{
  "n_kv_head": 2,
  "norm_eps": 1e-05,
  "rope_fraction": 1.0,
  "optimizer": "muon_variant",
  "lr": 0.0075,
  "beta1": 0.9,
  "grad_clip": 2.0,
  "decay_fraction": 0.903,
  "decay_shape": "linear",
  "seq_len": 256
}
MLP neurons of a small language model. Each row is named by its layer, matrix (down: output weights) and neuron, and shows model dimensions 32-127. Each number is 500 + 50 x the weight over its row's rms, rounded and kept within 0 to 999. Numbers have three digits each. A neuron's up and down rows have the sign that makes its largest values positive.
A block is one neuron, or neurons of one layer that tend to fire together. After each block is what it responds to, as a language model described it from the Wikipedia text at the highest values.

L9.down161:572521554465476469406494468475513533509447571432569536555498477440563557514440453474580528518546483580501486532495461469462565586459422624533558545439483472507560476549522499446560501512394565438471508502490552489612396400456501488492572384476521445521623522559564502555558427480470439478
L9.down336:557559414465471520636422514467575466574562469543526508587543473465701452501520483549524413581471499468477506458560494514496508445450485419460508482488515447415407494557454465505525562449544510498520580511510462550487459472630558589447536427514454535504410511507460573523588515487568486466
L9.down588:533422471536473561489472489541536586412581455470506445513446588513517539520573535474505506511529471485521530458450585418512537457532543485491519511445515488484552563419477464536433477450513519455435549513466460433539498448530473444449547447465571520428379477480471487568572495531509487487
L9.down592:476587433522572501470503577536519506537436444535454626524519385529517519504449397380478499447370519483581461438532570429518432543536538539522429576504510451390481508584515474552534417594484546458505507540545551464436524523423479475512485528514539478443475488482488493439376482549490551425
Romance name fragments

L9.down374:477541470449436476499544505493518546517507530405445446433585525451609500506575514529476419436542486462506476503571496495427518521381460484490517542508439562462498402558520484488442512417517505432542492459509554454508406556596469503481544519469508487485425505476507477424623502570558460469
L9.down506:497461586449423551405531558581494571453577546506490436509500516455601581562488455494515503524488466491597528541545486554531485565467506580468476457445529540559506348463490467517525564540463486466544618521395456538512424453533495536483485571543394513461511615517447519519527473569492484453
L9.down556:485489519568415540535503459556456439484529607492502499443492403469464450427520541457560531519466512450413566524594584470444474529503552441537428435455501522489488551539537379468447406436462509455466485471504503514468600547451494527499565574458451412481461518483469529432612448544556440480
L9.down1016:459492443531445460502473488510486340471355582461458432443450519571647482538516476534381492447420446451524477512544501467553515537467399418531469445549467463539577471483544437528389578376473430566491571524612441469467443518479573472490524578529498512573549422539576506556550525479547498505
Before a person's name

L9.down11:497487511420443479545528561416559521404447416514529463394555489455499538541539526505583494461515504427511511489471469426550485596599468524458441509500478577499494525419438399510537485476498452523407458421493529544577433526526490516494485442456499498459481433420489557407411493501514451474
L9.down261:474474595469556534523403517490459430595529509482498589422501513549586482504503587435459479476504499450461452517460565403457519546470495541481403532469509511461543454471485496526548430526460521491525424438457457414590491569515549446488517521460396468438532538467576413502566518538499524497
L9.down476:438577508481463460450476463507536495516586473535441522450552578452560519467547516511434495509586556475510554422407525517383562456464549527519521480465485437486481480444518490502509408539447492481466460446533452499487511472475592522531518334536430452468488511504556428510394521458461562450
L9.down934:518521522546564523500533517484525577551391578521397552507586439526324478506546434530577583507423524491550573530586540451516386456464388533526438563511492533418500553558488526519460441552417481548416586453449505519407369490519522478579481501514483456506516485492466488456467471456544492487
Year-initial digit "2"

L2.down943:583516550538512436498549480498574420530572448438522500505543449539541521532534460498490512532515574435470528501505516460563513524512545421461522435473528599460527397452524422526547505527549535559527503591484506581441512598577480542491522477447592546576478448539543505464441500577532450605
Noun-completing word pieces

L8.down231:459486478531502539562504508480472557515596554556492517419511574564489512459508514484538466510495463469501421500521458482506483543441446457577469520493485487519515556470429482561452488425530507454485487518520500507485429512484412405529533553344557572526461396418534498458466477483544382499
L8.down453:504492467431544501479517529553551510575529531556509493539460579509457480543484568398475482526545564503493523461482520436542536551472531394449477515400516607488523465578487460499436499470569457481580517603459538452507480469536485506482481565435492430441525479509481415493474467544450471501
L8.down837:445437526460488463486463474478549368497491483496506447508452483473487508540428523529498624474494491474466609502442528553490600505408580431465523511577501498481509560512468465503507436508434447484511464540550425585519540495495604523457566498525505475526566503532610508415544428558445401578
L8.down999:572510509492421562613542437558477597510549562457475517492503439541523527413469524474474492560510529528490508455468501572500503429467500463476565556540501519457584439493512440449474475445546446514557496552501606526511577508508618484565571634427440537400498552495393464463481557458448386577
Predicate adjective/participle endings

L9.down74:484458479422524494497519415517458485442505596531514517506553573446562524506469632537481565577496485480500515535503481474461472524546494468487496425478466515526519554467502557448522471566523508467530534435466592474529468570521493504548513499507471548438458454594554579474512529561482503528
L9.down584:528537488469507550437535554610501466513369553557557469520486467467503473449451458463472514411530562465580491544501425535400550491537452481449507459501505508600492393554457521465494571440471509510458477467452570493565496563471461549525467514466538534537522497548527494594460513540519427509
L9.down941:508543546519441518591398495544667409462511557614534606488572487416450606447514451550528582404525566457549585496535429482446435528480499503499564489538570557532506441504460470433545560487540536551595536414461520499514476504505532506561472436524507517484532554568540571463443514522533523577
L9.down966:524478441488487493448467384481434528434624482468421489480491572534440482456486504480469521494495464502564493505534516446577470503504510473420479483488441532486496496504463441485484452555471512483498472427541544504455562554480517524435532529458528538506490400478500468538550526386555507497
Infrastructure infobox and table tokens

L9.down39:521547389409430528526518475448496458558461537456511460452551497620561473586540557487501509507603532487494475504446413491426525530465498472433470452479588477515548486579517454456405481514457585436559480536522524542493539469455502449482446432457469547423441494530541601533524510437537496561
L9.down303:526489490543512478521499448509509567439531455538543408573493458513624523469456470582452455440486518471464472490479482530503442449587479510490554469497543618579431564526476455496635594479478530625439499490472491529538512529508487371557478505486412470521431488465410568614585528526655491513
L9.down499:573494491430482516601484441504506509421414542499428478542583502466403532484524519511463454433549404449567541483573524577441407601543420570554565463549480487517568480456491489549481511480436427479511543497530481474540610449477526460515519444499465466473483549513514571553602573492528460498
L9.down814:491562406572510569526476439425452481545503514431451462436463459479480451488428466561556452470530493535475555521470474589612466458510484439569480447469514518486439500490487421456528443408576488506465483513484597501510565477454425536506492478468453464441511383376452438535495469536473518503
Plural noun endings

L8.down30:500483526510495489538500538570532526510669569456513556470585437389408415441611501466565488419510426489484446511443569480468435546465591478385447483508528500508574571491449497523468538510512458478565520491531508486472523482468526379403475566554508515481446474493395495517485479588461523490
L8.down256:517604475442479555536497526404505572546454494397468436473449470537411441474584404472481471508446477522521616478551507422517499514457529547433433506581522497483520573439490533544455555553442564447511473471439491466543479469451543466456489472517499476516537521526450452509582481490503471478
L8.down300:436382507501478542541418490503507540564513550508456495488547481510497598436459489585459418445447510478511448578464491472549476511581485542520504476512478548488512470538568370403451492432440442510426578602553515517514485515472474542486614469468494481516444484508531551561482567460488574490
L8.down622:452480497482589506607504402555508440424451543475543454498558562549429443549593511426476433449592490494438578495554570477496448528506507381439397522550500533496480528420490490519459465486540470432480441501480454530507544526433489444544511418511478484505459597513473476469550531523561504515
Plural noun subjects

L8.down209:531504497616495448482460528478479436451482539536439484444536476572517457537580594524446582336539550464533603433488471469513437489499468502470506567558443445576469477438509483493492421483430467484475476431595515510517532481562425515435545529423504533491449537522531432424433574520461542545
L8.down577:469506499594487431535463504534535459469476529483406483493596498565497440516426516429587521507494471467454674402514589493424435481505475518534511521453455458667508446497554555536460482511463571516460417437562518512486461544480513523539554455530516516511552520425469417568408477453453529481
L8.down797:395517501495526537494458468433580447524459513555559487422539502454581449500539622459470498504421521473558651507596452398443446436630448507418527555479443501507562527421608503578520482539521445522497488423508460547506575455514408564449523467486442446484479509494504467475535483419512491488
L8.down826:412442509571559600458521465481529496486590467437561425497431477452550597539481459489392537498450450511494494541553482507481516434518451513420475486502463475498511491473503498480362502481426528515541595494531514531545521483447606444445569468483550504522482562463419448458511514522393498624
Year-initial digit 2

L8.down171:373487476490655557418423615400598540535475498520520562465523473438398599534562494531542511465532481453506464567433517360472636508459441467462427521398588507473480491458468489525543515451455490463506436416482516498477414436489485461443496560403481507465462451508589505497481525418545493520
L8.down393:586597527453405429510534532418464506524464504436565567461488506583444512494508480567609539553481488419523430468534513530480428519478447518439430367472453499566480546552460508559431462521490577538464551496430518522493505498517580455488505489484415546510476482478480436537478569503501532551
L8.down571:441518550522476496516476593472534449603489510483506481498465472564565541513568508474504444532536514472474354441430418441542395559540438462491486511478545369569528525521441441439466595514487482484491586551530442498432519474528456481467493526497526471486508474469480401547509408454551471465
L8.down878:582546477473467468357516439524437491453581537464575487527514447448718624461518561504507507522532489491455614514510451469593529405433462510464515553466466538450526497514434548500579503495580472490548454566490464520475477488465509490470525452477513588552506436469490552428471536553443572524
Mid-word foreign name pieces

L8.down108:443539491495444523484482505535469457500515527489494455527486569521612439517603451505480531505499515580542524508464450512422460484425455449496565533533530493483516506442564421529449435527552582551532521476534534466474534488527606466539539535592574541526457463488467439495518492455566520540
L8.down478:441585363441460499524457504370507542539502484493480522447538514546519558509490583480499572483515497615459480534417503514553527472422453583553581455544437504564551490477521417507468491596445565499540538506535519505443508403450462591507486583572531520556563435486521511470492522417547495460
L8.down798:499509518431495473523469466519481449586454547483427433502539433470852522462488474493524463507504623488484442532506487510490446426512520485462504486536468446462552521451480479519453521413438544523472438510547534490460540468505440523497535485537508468511455418447564521520469452455527516510
L8.down1016:610467550552477497456438596502463507504519462445491496563513456469765516625517608481517477575478436523497449489613561449433488468572538490474558492564517534511480537507564466535533457571486489447406418523518537556423516509560503479517437566474474471526517531487444551443510468532494424497
List item separators

L2.down159:389490486497547437476548500403513510560453469439513473508609510463500459440507565500444504546525590536389514500523494493455446502482374532510502527449553536563611526495542472520529489479536515528476591536553509557530448433543477580520548503407524524530552440501546464479539531552480563486
Word-completing suffix pieces

L2.down770:386497433534533615589561466500550601459456548534462477514549493522616508481481439493562535520544517474508574478481472539449552546488528512470530452499503561507489569538624493555464517544532466524588582514476435484508537362498578537484472547510498503490409485504460495433598487640414560473
Country codes, abbreviations

L2.down399:502469374388496586563447443466445488568496504561472506544487511595621444515515570492600401394503453531418574529523581556460486534583465482491527487456591469457522492518562500551410446576489360441437467462510392483560444508509514444521528527492570465542499476606385485533515473491460600470
Plural group nouns